MLP neurons of a small language model. Each row is named by its layer, matrix (down: output weights) and neuron, and shows model dimensions 224-287. Each number is 200 + 30 x the weight over its row's rms, rounded and kept within 0 to 999. A neuron's up and down rows have the sign that makes its largest values positive.
After each neuron's rows, "fires before" lists the tokens most often just after its 100 highest values on Wikipedia text that the model never trained on. A number after a token or word is its count.

L7.down573,222,151,204,149,182,173,189,179,240,229,129,148,191,141,206,255,187,256,206,169,168,207,196,198,202,241,229,164,248,213,170,153,174,199,192,245,153,209,204,262,221,192,177,142,209,178,220,164,162,183,174,237,159,200,159,189,181,189,226,233,210,189,210,166
fires before: " |" 66, "\n" 6

L10.down1165,218,185,207,224,248,210,204,201,195,202,193,191,217,135,213,226,168,145,179,168,229,202,176,258,166,224,198,187,250,205,197,195,188,156,167,209,210,237,216,207,201,208,187,201,203,175,240,210,159,166,190,180,233,239,188,148,201,222,200,132,204,185,193,191
fires before: " |" 64

L7.down968,202,142,210,184,215,135,212,200,180,255,243,174,179,239,232,242,219,173,193,92,178,176,179,198,159,219,211,242,266,176,195,261,182,225,217,172,170,177,211,237,204,193,199,212,198,210,173,161,198,261,254,236,156,159,227,155,224,197,221,251,182,263,154,178
fires before: " |" 43, "|" 17, "\n" 13, "|---|---|" 5

L10.down909,188,145,270,230,284,184,199,211,239,207,195,253,177,177,229,218,162,236,170,168,166,199,228,249,172,219,216,175,228,198,231,220,221,141,211,224,189,233,201,222,136,208,234,222,199,224,212,186,188,248,183,182,203,197,206,168,242,207,216,160,199,168,161,188
fires before: "\n" 36, " to" 8, " |" 5, " as" 4, " for" 4, " by" 4

L10.down1408,247,209,121,175,199,212,215,184,187,197,187,220,204,236,151,221,243,235,239,388,158,190,203,188,205,204,189,171,218,270,174,235,144,235,223,192,198,191,236,226,184,237,215,224,213,190,237,225,194,213,256,209,163,194,233,211,226,141,226,262,209,162,160,184
fires before: " the" 30, " which" 16, " a" 8

L10.down1506,158,165,174,55,162,226,211,196,206,185,194,204,227,201,194,254,249,161,193,147,179,176,215,213,201,214,171,192,149,180,238,173,249,173,248,194,195,155,275,258,222,158,180,220,215,189,218,191,176,227,178,196,178,200,169,260,158,202,216,289,170,233,218,180
fires before: "\n" 46, "-" 19, " the" 4

L7.down1589,241,208,193,201,168,217,183,180,249,172,236,216,167,174,202,211,169,228,173,332,208,195,245,191,193,198,175,220,258,184,170,204,228,211,188,218,175,242,196,178,216,219,154,156,170,201,241,252,153,188,182,219,181,155,223,212,190,257,185,262,197,185,233,225
fires before: "\n" 23, " the" 22, " The" 6, " In" 5, " It" 4

L10.down509,211,124,228,237,252,217,213,209,206,278,154,193,242,169,199,258,204,224,211,182,188,216,210,205,182,175,232,220,262,194,158,198,223,237,174,168,202,247,179,182,201,173,224,174,235,215,241,172,172,189,200,182,192,209,278,215,140,209,195,240,164,190,192,228
fires before: "\n" 99

L10.down1957,196,206,139,112,183,186,202,200,229,185,153,190,225,219,184,246,223,258,227,200,194,203,176,229,183,189,177,166,237,218,203,172,228,223,243,200,192,164,192,260,160,200,224,127,202,179,233,188,198,224,243,237,216,168,259,240,228,212,216,232,193,209,168,153
fires before: "-" 50, "Best" 4

L10.down542,212,205,192,194,264,188,168,234,216,240,199,201,174,217,249,235,193,244,198,185,177,148,210,213,191,161,213,222,249,161,184,149,244,220,204,171,188,226,282,211,208,162,180,155,210,157,218,267,193,227,152,179,161,209,227,210,185,156,223,190,203,209,240,177
fires before: "\n" 53, " by" 6, " a" 4

L7.down1374,228,210,226,199,203,191,182,203,181,151,188,164,208,220,204,245,184,193,265,189,211,148,178,198,172,215,196,233,199,195,157,158,182,206,263,131,231,206,159,232,191,161,187,209,160,212,173,177,238,252,196,182,203,212,204,243,216,209,148,182,216,217,173,234
fires before: "\n" 33, "He" 7, "==" 6, " He" 5, " In" 5

L7.down1740,202,204,214,103,181,197,143,155,190,234,170,205,238,170,236,222,169,204,216,219,189,203,189,229,198,146,249,234,243,200,203,186,236,209,253,202,208,208,211,220,208,198,200,238,235,189,149,202,194,201,195,156,149,238,190,204,179,168,190,266,204,200,212,203
fires before: "\n" 33, " She" 10, " He" 10, " The" 5, " It" 4

L7.down373,163,175,239,185,198,174,243,178,171,211,217,255,189,226,189,218,181,213,157,76,223,224,192,170,159,267,201,230,165,257,225,203,242,146,176,220,249,239,195,212,238,189,125,203,183,176,222,270,189,216,228,188,226,240,242,180,191,192,180,168,194,193,209,153
fires before: " |" 47, " of" 12

L7.down1407,240,230,188,247,256,212,213,177,185,194,184,167,178,238,156,234,166,220,186,109,192,183,184,228,216,224,214,184,138,183,208,282,187,206,195,191,210,186,202,244,250,187,202,251,234,212,165,168,199,159,218,183,178,174,234,236,215,230,225,204,216,219,211,140
fires before: " to" 46, " as" 5, " |" 4

L7.down112,227,201,205,156,157,227,158,139,203,95,168,133,204,196,169,254,228,170,204,272,211,205,225,212,270,144,248,217,201,220,155,220,209,179,212,201,153,201,144,256,198,222,216,206,193,228,257,235,206,239,197,159,171,204,239,135,213,175,238,233,200,181,214,180
fires before: " |" 48, " as" 8, " the" 4

L10.down1733,213,233,229,235,203,204,202,230,206,178,170,163,189,185,166,160,198,215,177,223,201,197,252,160,186,192,227,190,130,219,138,200,149,172,192,197,150,169,165,181,203,211,186,234,192,122,215,217,238,232,152,282,225,189,208,218,173,193,189,209,225,187,232,252
fires before: " |" 52, " /" 8, " 0" 6

L7.down1925,163,218,195,166,228,247,220,229,201,165,190,207,196,265,160,183,202,214,249,200,228,235,177,231,170,216,170,163,213,203,138,204,219,248,179,226,150,225,187,199,182,190,133,202,209,200,207,227,193,210,233,235,166,216,222,226,209,234,176,159,232,217,176,242
fires before: " |" 62, "|" 19, " 1" 5

L10.down1722,182,246,145,190,205,165,174,156,210,217,223,221,201,235,251,192,198,211,215,155,225,235,226,191,163,192,247,171,205,198,210,237,169,185,214,201,241,250,243,177,223,197,158,196,168,189,219,148,208,263,189,197,212,216,227,234,172,232,157,235,184,184,208,193
fires before: " of" 43, " to" 14

L7.down1365,177,207,192,279,318,169,247,227,190,219,154,209,197,146,172,173,173,246,210,203,197,154,174,276,254,189,280,165,235,190,195,232,238,245,197,240,214,224,207,187,204,178,199,229,202,155,218,217,200,159,164,171,230,189,207,194,243,169,197,232,231,167,278,158
fires before: " |" 30, " /" 11, "\n" 8, " to" 6, " of" 6, " Tournament" 4

L10.down847,193,213,203,164,250,204,209,230,202,136,172,162,232,195,207,194,171,189,216,122,203,237,173,217,197,192,164,212,204,176,156,150,209,158,209,147,251,157,217,173,185,212,201,204,205,154,258,159,187,153,211,219,231,186,196,197,205,213,180,297,209,243,196,192
fires before: " |" 72, "\n" 12

L7.down1360,186,242,182,129,254,167,215,188,222,206,180,210,232,147,219,178,213,223,186,369,219,227,245,143,197,186,238,222,148,171,190,214,266,191,230,176,211,182,180,200,254,208,222,209,197,177,197,162,201,206,225,209,156,220,183,219,207,186,178,291,177,202,213,199
fires before: " the" 39, " a" 15

L10.down1178,213,195,157,210,237,167,220,154,167,177,192,193,263,174,144,281,202,136,283,111,215,279,221,237,208,193,177,191,182,156,127,208,189,211,206,245,199,198,215,193,214,249,187,212,184,190,179,140,196,229,232,144,180,152,266,210,213,227,286,191,226,205,211,187
fires before: " |" 82, " the" 4

L7.down1156,249,193,206,231,231,225,263,240,194,204,195,188,219,213,224,222,181,211,190,208,219,168,209,222,173,255,196,204,233,216,120,225,207,155,179,198,191,176,199,216,220,199,172,227,218,222,248,249,242,234,204,247,232,188,176,231,185,210,96,223,161,204,182,244
fires before: " |" 86

L10.down498,170,193,207,144,70,196,176,196,218,160,248,235,162,162,211,186,206,230,208,191,196,191,212,221,194,156,171,220,156,107,207,243,227,173,186,186,168,219,187,224,164,218,189,242,223,180,180,196,214,182,147,178,256,182,237,198,204,186,203,196,173,157,192,219
fires before: "\n" 29, " The" 14, " In" 8, " He" 7, " It" 4

L7.down1719,200,212,212,182,189,177,212,200,201,195,192,193,180,185,217,199,166,203,242,218,142,170,209,220,223,166,182,228,170,108,234,217,248,200,223,219,183,165,212,135,210,246,261,211,206,202,192,140,180,169,139,201,174,207,172,230,189,207,207,230,167,189,195,165
fires before: "\n" 42, " The" 11

L7.down439,176,166,223,132,235,169,187,190,158,230,168,184,263,222,192,179,227,250,179,114,218,201,237,184,183,200,154,148,175,235,218,193,207,199,184,190,261,208,268,186,215,177,225,197,184,218,222,196,211,168,168,211,178,167,159,205,209,251,156,253,250,137,187,254
fires before: " of" 46, " in" 9, " to" 4

L10.down1624,219,187,158,31,207,172,147,195,192,205,243,197,201,204,201,226,207,206,209,216,223,229,205,197,185,230,216,206,218,179,198,211,227,196,148,189,182,246,228,181,195,201,198,145,159,202,210,247,212,218,183,185,219,161,234,189,200,230,182,178,180,195,182,167
fires before: " |" 34, ";" 21, "\n" 19, "-" 9

L10.down120,196,203,204,136,149,230,144,196,182,150,207,171,248,235,201,188,187,147,144,154,235,236,180,227,234,126,172,147,241,199,209,187,212,165,164,219,198,140,212,274,195,244,235,181,181,172,220,191,200,185,194,239,196,216,194,183,248,201,121,197,164,147,181,216
fires before: "-" 77, "\n" 6, " |" 5

L10.down1459,159,143,242,227,208,238,207,209,228,246,178,169,202,176,195,185,183,165,191,204,201,203,185,186,226,209,179,218,212,192,178,190,233,184,226,169,199,211,201,126,219,214,162,177,183,246,225,201,182,200,208,234,241,285,208,211,197,219,196,279,175,193,188,187
fires before: " to" 37, " in" 6, " by" 5, " up" 5, " into" 4

L10.down174,240,213,220,150,198,130,194,169,260,205,186,229,171,123,164,242,190,224,152,160,221,196,192,199,205,221,157,211,243,217,178,233,206,197,193,213,257,224,251,182,214,148,211,235,215,176,192,232,202,187,187,187,198,220,194,168,244,161,230,202,186,165,189,257
fires before: " of" 56, " that" 10, " to" 7, " by" 5

L10.down1489,173,166,223,230,120,201,221,155,186,133,196,199,200,193,170,198,190,214,189,190,187,178,203,184,161,185,168,240,245,224,173,177,209,187,203,201,205,206,201,137,157,227,172,240,178,216,208,238,168,191,217,182,200,203,218,254,222,118,150,177,163,74,219,244
fires before: " with" 37, " to" 21, " of" 5

L10.down1678,247,159,174,196,129,162,201,140,179,193,167,174,183,214,218,170,213,212,170,125,263,144,222,218,206,174,234,190,167,201,197,222,199,211,218,190,172,225,208,208,208,191,220,232,223,214,170,183,172,179,178,169,210,200,197,222,221,160,200,244,191,137,186,225
fires before: " in" 15, " and" 13, " for" 8, " from" 6, " to" 6, " by" 5

L10.down1394,159,143,183,172,179,234,219,232,190,204,235,199,278,194,231,219,248,171,142,278,204,122,166,226,189,184,196,187,188,242,178,204,214,212,177,164,241,224,197,158,192,196,170,233,190,171,195,197,250,211,232,248,216,198,223,208,215,198,197,217,154,231,220,143
fires before: " on" 23, " in" 18, " of" 15, " to" 12

L7.down716,237,208,161,211,199,189,236,191,227,203,162,238,183,194,230,207,151,226,228,139,206,234,237,179,194,200,146,239,187,182,190,180,277,185,239,153,196,170,189,182,182,161,221,161,138,187,185,170,208,200,247,186,172,179,164,239,197,196,163,203,190,231,146,236
fires before: "\n" 49, "-" 15

L10.down1657,179,182,209,193,154,162,198,222,212,177,205,176,154,214,168,234,201,201,221,190,195,247,206,181,189,197,220,219,196,243,231,128,235,217,212,234,204,204,170,194,214,210,206,193,219,227,204,227,175,223,198,199,228,223,246,155,209,205,133,185,251,162,236,193
fires before: " to" 22, " as" 20, " by" 10, " of" 5, " for" 5

L10.down1239,209,175,216,268,225,182,172,227,214,230,136,250,226,175,199,211,249,176,220,155,189,218,140,220,186,212,201,216,200,241,193,178,174,230,181,144,198,210,222,203,221,209,180,282,180,204,167,244,229,212,183,205,189,235,226,249,226,185,224,186,212,203,130,172
fires before: "\n" 48, " He" 11, " In" 5, " he" 4

L7.down839,172,196,211,221,112,168,239,194,180,223,249,196,210,174,170,215,187,185,169,169,196,211,237,174,224,192,242,193,182,214,174,202,206,223,221,214,189,174,162,220,176,237,181,164,145,151,212,198,236,226,176,201,190,211,217,174,168,187,165,170,210,129,224,211
fires before: " |" 58, "\n" 11

L7.down87,180,176,191,150,182,183,234,166,192,254,209,179,253,243,166,170,216,207,204,325,171,236,190,229,243,203,244,208,196,231,134,225,242,184,182,189,200,104,189,191,200,249,211,212,173,217,230,242,224,206,231,264,232,230,181,234,274,205,181,214,202,194,199,219
fires before: " the" 35, " a" 11, " his" 7